python train.py --attn_scale=0.125 --init_std_o=0.00328 --init_out_by_depth=true --decay_fraction=0.672
MLP neurons of a small language model. Each row is named by its layer, matrix (up: input weights) and neuron, and shows model dimensions 384-511. Each number is 500 + 25 x the weight over its row's rms, rounded and kept within 0 to 999. Numbers have three digits each.
After each neuron's rows, "fires on" lists the tokens most often at its 100 highest values on Wikipedia text that the model never trained on.

L5.up2584:485474497514508504525517502535487540496518530507510497529532496541468522523504527517485540494485530492513506453513507557454486511493472504468472523461488526525491481488463493499530521518468476511536478511530498531476522471494526515505484486497517481500525524455463503512500496495484532461462431509510523518466487498520472539517481512482463532499500450499505542464514509525514515516498
fires on: ",", " (", "\n", " a", " have", " on"

L5.up733:502532477511491459496454488468457502511466506521492467495523450480508519508476511534498516509481471460474501501520508505552479514520507531479513539492531507499509465515496520508467516478524479520478460512486473514497512487519484493428427513502513492460491499494529489502508529505475463515505459478461525469506536527527477485514491499512501515539529461501487500549502564506464534559471
fires on: " the", ".", " of", " a", "it"

L5.up240:491510514475516521515519507496549473508494519520434505517493554485492509509501501494508502467525453497491505472534525519467485486524528508484496507514509483529518518486508482521488519530533534519495491454507495494500481490518498542531498493483518463471489488509466487478556463456495487473538507483496495503478537474416519529488506479547462559513514488508478518510457498489472502489508
fires on: " by", " ==", ",", " that", "\n"

L5.up1335:458501488502489470490518458461531469482509461535491461475508501493518490457492476564504508484514556483559500551524493517481519513516497505485525427500470510519485522483463490440499509506516478503508522522503511484505520550463457495502535486486498459547528496524502531563518528507543488541529481483501508510501479520477473469529501470481478509522540509558498501507487480521479486494499
fires on: " of", "\n", "-", "=="

L5.up2728:495511477514526494456527501465524525472527483520456463527508521472459514461486482494480515501517512473478512515509509497494457454506478528511506560462452508564509514503525500467540496488518477489526521473501467531488532513499514520536492541544481478510553511485506492503549465500470490526491506482466460487487506479518505510484491473472484500458546504502490482559509497515539527514532
fires on: " T", " in", " F", " to", " on", "t"

L5.up3068:522491520507482546497524518479469452501491528503522509524465529479500516510490488527479512521508477482481499469537463495462453508476510470504492508511511495471505542505509488461479446486531505474525474472554527521480486483458475503505522482476492455490486455504512501523520477453515526494487522474524480490448494497484497474456479546480516488538493510500477481559540492499472516519511
fires on: " and", ",", " for", "od", "."

L5.up3009:493505502483468493466469507499472516546490481536549543478482588479500495501505489542509488505479553500510502523506519488449493495472474497486448547549515485456485493504507524479514525501471515560513518495476541510543527515478513575506520496498485435478479509522481492540471501489514491475534477513493495500482453470500516499494527469507501478520437474455485486502439484517496493467499
fires on: "2", "9", "0", "1", " "

L5.up2638:494451493534544489506464478460486518462481501513516473501503507495452492490517490525482505490487544468542477487531482484465511509550515484518520497499523541513512549546486534529468503490528475507476517525497524514496490490540509476477486506508478496488467506503475532547525508472522505501513520490481489496464513457468490530494535499496517464478530580471490468506513502506467468537506
fires on: " |", "\n", " F", " of", "2", "0"

L5.up676:501496532437519496474490527516495445497482544507496481532488511510505469429491503529474494545536468511540468525495460494514534505478508515477501517486513534456463488503490547493544491496518479514460525514480501492538504506497563496480498515505496532499490468493519472482495491496532499465531489517466498471451499500514494517536497528468527457500534547527482565503476486533522481516500
fires on: " the", " of", " by", "et", "or"

L5.up2412:437511486492466529500485436520498484494514503507487548484536532501503486481547542528518548507495475499473513478517534480476535500530452506531501496515490512536503525520495547469513505460512491476507516487456523542548504472509483461525514443453508500505548509462525514490548518517484528494553514506529512488486475510498486497489497521519546516514475484498518479479477493479502545533498
fires on: "-", " of", "\"", ",", "'"

L5.up242:495502490494493491515533474524499504485458519524494514527547490478508502511519542486491521512491469515493506504554507447490475523520490492500484546460473505529492455479492482498486503531492500538507452464459511485527550516479490504495443498481496506520534508503492492501516529517526471496485496507491464540527460508486475525519526512501495479510488515467487502469496562526498527512487
fires on: " a", " the", " s", "et", ".", "3"

L5.up1562:489486528536473490490561531470487487523473487535478501499473511527497461514496506496506511541501501494498510549505460489527530506500521508477461485474505494475466496474493505498476509485491427463514535469554505487479517488548459461528508490474514511468496520491542498488489520489526491479471463483515531491519470563526536513512518484482482478533529515491470501480505514502514523497501
fires on: " ", " |", "0", "2", "1"

L5.up2073:495483542520520537510507553486520500460479495499479507555464521511480500519517543504493522486445521477516510516513462473470520526485489445524475539512513492544487545486511499498473494516467484521452452545515508497494473487474499534467531461464507512482488519485544520514478503515488511532523504511486464529510529507479486520497482551475551527493518508515490486539507507493512544545484
fires on: ",", " and", " number", " first", " son"

L5.up2262:466474531493498515499487532516469474493498497487535471476487503527490493523508549545471504512495520512518503505513499515556530510547490545502552477502500470518514489531496488508547521528488506508490489465517512468504487519522515485497520480536503504495499531478466475441500540518458534532511481550506515502485537465482516496526498476466499523488483471495520498496476494413492506496457
fires on: " |", ".", "0", "5", "6", "4"

L5.up1212:512479499503522518510527484548511521443512506476482537504510509501496536504523493571492500476478496436500506527538510474503575539501473537498519508492476497519455502509503547510490492530514496488519490458482488485518477535490484553528482485480468483490497447553524447489512520478485568509471503504525482511507521475499505526484407476535514506527512469511452542542497469530531526474519
fires on: "\n", "-", "–", "."

L5.up1403:493485516495522448526526500481534457470515542537521521547551470482520494479490460498476502512470497432491513515502475515468524492451560503501529494471500522532470483499503535482538489501544522519546520520458479470487527492504504461536466496540483445503455497529517501500518455535524500521479481473509460482482489490528478532515486487508474488538523534510451512519487499495532504493477
fires on: ":", "-", "===", " ===", ",", " |"

L5.up573:472492480496502426471469516470493508479514512542517497515534467495495518541477505510554497531495452488477508517511494517488485496516482528491505504502524505550479463536506488518526492483521518505505506497505502530549480518479495492516524512519514482544489514468468493472480522506527527505491453476506510480500494520501513481494483485475492494536509512481493487491472494468542487480490
fires on: "-", "h"

L5.up2136:497518488539486492508517467437521500447483528505465487510486551501472518484509491531555496466498481485518511504516471478507526509532482526531561502491522479549464499500503510526503483518494519512493497476459515550504462524508486521476526486490445474483484498552482526507523535479495490509474503473512513492504502458502459499522494511525463508503527502543497496508502525482476529460484
fires on: "\n", "==="

L5.up730:489501520488499480483485529502519531502490497510502507499476530487503501528522493501495546582539534453520534514547466482497535507442493501475483492479502504518506485517473536526518531501503475523514530499508535486488517509505523499483519554503501481468478446491485533489469468515472507535511489514520518512509517483495489560463551513467498488515503484530461511473484472455514530498533
fires on: " |", "0", " that", "5", "1"

L5.up847:479506549492521462461496498473507497470512505494512549518496518491472479525485503511499510502441476499532520501522478479527494515515516504532497505549469484565453495498498522521515526436488481537465456532500490454464518531510523500494503543565502489521527497484513534446548514509449515503468486486529515493437489508458523473533487471507503549488480470520497543499518475471504509434541
fires on: " |", " to", " ", "0", "5"

L5.up1488:514462500472486465509517471442541539527540548551471525544532467487497456487470479532504493520513453510450528577505529495486487540463500480541509466496483504502444496531514478516548489487484460493509546515480519521462512476495504482510491501531520463475479477467516477516540471478478505487482524522503487496481541484526467555521472500497480508483503537496484544522518531484513536500492
fires on: " and", " to", " that", " of", " on"

L5.up1843:460524521504495518504508543478507483546508527522492513502483490505494530501502532513517527470528480494559486510487526485524477464501471465501526524506455497504489508515500514527541535498467552510511518539464499516535466521502520476522522498520501536512523488496510513471532531500483472557505487507542563526479512496500502488506510489550524497499478503525485513525493514470531521530498
fires on: "–", " |", " m", " to", " ft", "7"

L5.up1576:511449477462489444460549476499522484494510468483461487483525529545532498493548508526469528508522494496492492529522497497499497505525519489520504528511570565487453497504539508486501505497510511531504485533483514539497482477478498504512528502514487487482516480502471461514486495490489470576550544479529560506500488523510551499482472491502520517493525487516522515511488503491497483509550
fires on: " |", " "

L5.up716:475472474459505517460507506513512472561500494573495484487490519516537501476507501511479485540523515507495512515522500503519522495490471509543466496514482518506475499496484506483461459480481494461497517487525531507531505529460487451459503489493496487479507511515462488486549488538498543454534508511522441461491449474477510488519492503440482493512496486506475501488493519485557489516502
fires on: " |", "-", " and", " of", "ole"

L5.up556:465457504537493521504510501505513507504511551514469531466514502483503500493501488513525509470512465464472492525513501549511521513511497499497529509511485508533506492487507506466456528492469524513535543536493499524510495482497495515521516521517517482486518516479488531459500487522524499418528452505467527499497512473502507479504485514534502516507540494458447542471481510502493523507455
fires on: " (", ",", "\n", " and"

L5.up1260:489504488467472516480507529484501510522477534497499523506518541501448478464559533505508498506492531488492525543529448491505509504529533503510529522490556489510481490532460545479478478498509525513525523498496454512525450500536528466504495511496489492470489482518524493513533522479486489512539467465496484487483510528504529485496464494499501513489540522476526522543520518518492568500491
fires on: " |", "\n", ")", " (", " "

L5.up1924:500512495516452543464511510499462487499516546465481514495505496425442555497535503508468500512498485461465498479498497531456501481511574532489520481478500519502473505494500517431492499524495481534482477505520465481534502477478537505514477481540538508519559535509509474528486458463490484502454523465438488499506496506477494479483490444469478465492449514460533487497508471504478499492478
fires on: " ", " in", " to", " |", " the", " his"

L5.up2379:493496502501494464481510485458483510478516482541494503514465517493508527472529482522463535527475513534548472491501475520469512487488481551474501490463520505498484521533511487507520489518516465468507518464544511486496514473507458470518493528497466511497501484472459508504476490506490501516516484509485530511468501498460578466521456472453528494503470501514518507515536490472471481498479
fires on: "1", " of", "0", "2", " ", " |"

L5.up53:496514527531487490478444515473524482475473507474491494486563503474461486505484516567461489491506447481505496549478526540496478451481490504507550510475511479529477457525502505523526512528552512489544542513506486502496479512488515493511491474489518497509478482496506489487482511499472494494523477518508496473534504491467502478456489516445532511531507530478511495462464502459538468538498
fires on: " re", "-", " \"", " co", " an"

L5.up2140:536498490468508457508529533480546502468554528501521522512554544498466452472519519524544493532487450538508470504498490491489452494497503451503489503483478510527483512494469503539504528495490479510544454493593507502503480483494496477545476520447498515499477522513474463505528498450507503477519511481569488512490518489548512498500472489487488541486511489507454498535503466534519489488486
fires on: "0", " ", "1", "2", "3"

L5.up831:506521522480480532514513532463514504559528477505520513487471525482511532460510502503491525537488499507488519509520507494481544530484501477504502537494537518462475428509493552546503547504481492539490536458497518535504481494516482524532514493512489468480507482517537492527502502493507468512545482511506544490468535482509480447501473501466516495502499519506448541521500505516441491484468
fires on: " the", "|", " of", "-", "\n", " other"

L5.up953:503513516493505505508534556481525476482508516479498462543482497554502449527504498477480518508448503516507531479520511499492486495511492475485518529539559514485464503503464528502496520473539504518480501561513546510532506521498499512515492454499488475498487496524487459475528488481517525497515500526533516483457486499519508465553458545499511528498509530519492486479499543516470522513532
fires on: " |", "|", "N", "\n", " ", " N"

L5.up1630:458478505527485498534501439489498478516540525538488496517474515484503485569503503539480536513493512477506503520524507490467513503500522484490490526524477500488512475478490536503504514487514482498575505569468486549476480498471519491507525501490458503536521523516518497492512493501504514447480466508488512498515505444466500506532488499538504495492540506526479455487483469483507548550495
fires on: "\"", ")", " |", ",", " –", " in"

L5.up2612:493495520549457531505513488483514486500492532504472470487437493503517499489504530515475519501502521559493535489503473503483543527492450503513491511479515551509518511476513503506532510508467527526529514541509523485521527539546548481509484496494466483454493483474471529467499512534487494509522524515496522507511498470446528539478519500499514496509522499496465551522485517531473579550515
fires on: " |", " ", "==", "7", "4", "1"

L5.up2256:463492494508469470510509484535519504487442484474484488461490495464526506481564521503475514533502479510522482507522538541516547518508500530506456485511494532519478546508457466512513521486444509526487523510520507473507506495475490504484504480515456471490510537488522467515501494523470525502517488510520530490525510520508521498493496513416544478500474485482502504455475521498555510519534
fires on: " |", "-", "|", ",", " ", " U"

L5.up560:487504548515462527487520456522504560490513485493488537520519466515552507526528478544491508535468517510528520520499531466539539512507491492500479497522508474495485464466529483479526506474530508527492488512466497462526453511487517496492500513509526514515471527462453473426483516506509442493498520465516510506507494527494527478476534488445471539499533507471533485511491514481542517467496
fires on: "-", " is", " be", " are", "at"

L5.up272:502551517490520484512493526459513473503521506518440514459515547540510536490462511489503495499530479486544526503519459495490501487514500528463568490504529497480531543521517521508532457495502527521515470561476479501496484491511463499491452489504469488453461447504481504531521487500472431530467533549506520497510544514507492447541516472474486532451516520529473459545537499475474494523473
fires on: " of", "s", " the", ",", " votes"

L5.up1498:493504500510490488479517536508488532520550512501512526514554492527489485521460464516472461519508506501518503532521516470533477487521501482457465454486516511528471516563487501495473486471511489526538500503522504499510506493455458501473478553469504488493517499488533533502503527486501474521518512520549492520500452509503514506514494499499545489475480493532446522546522455456495500549529
fires on: "0", " |", "4", "5", " "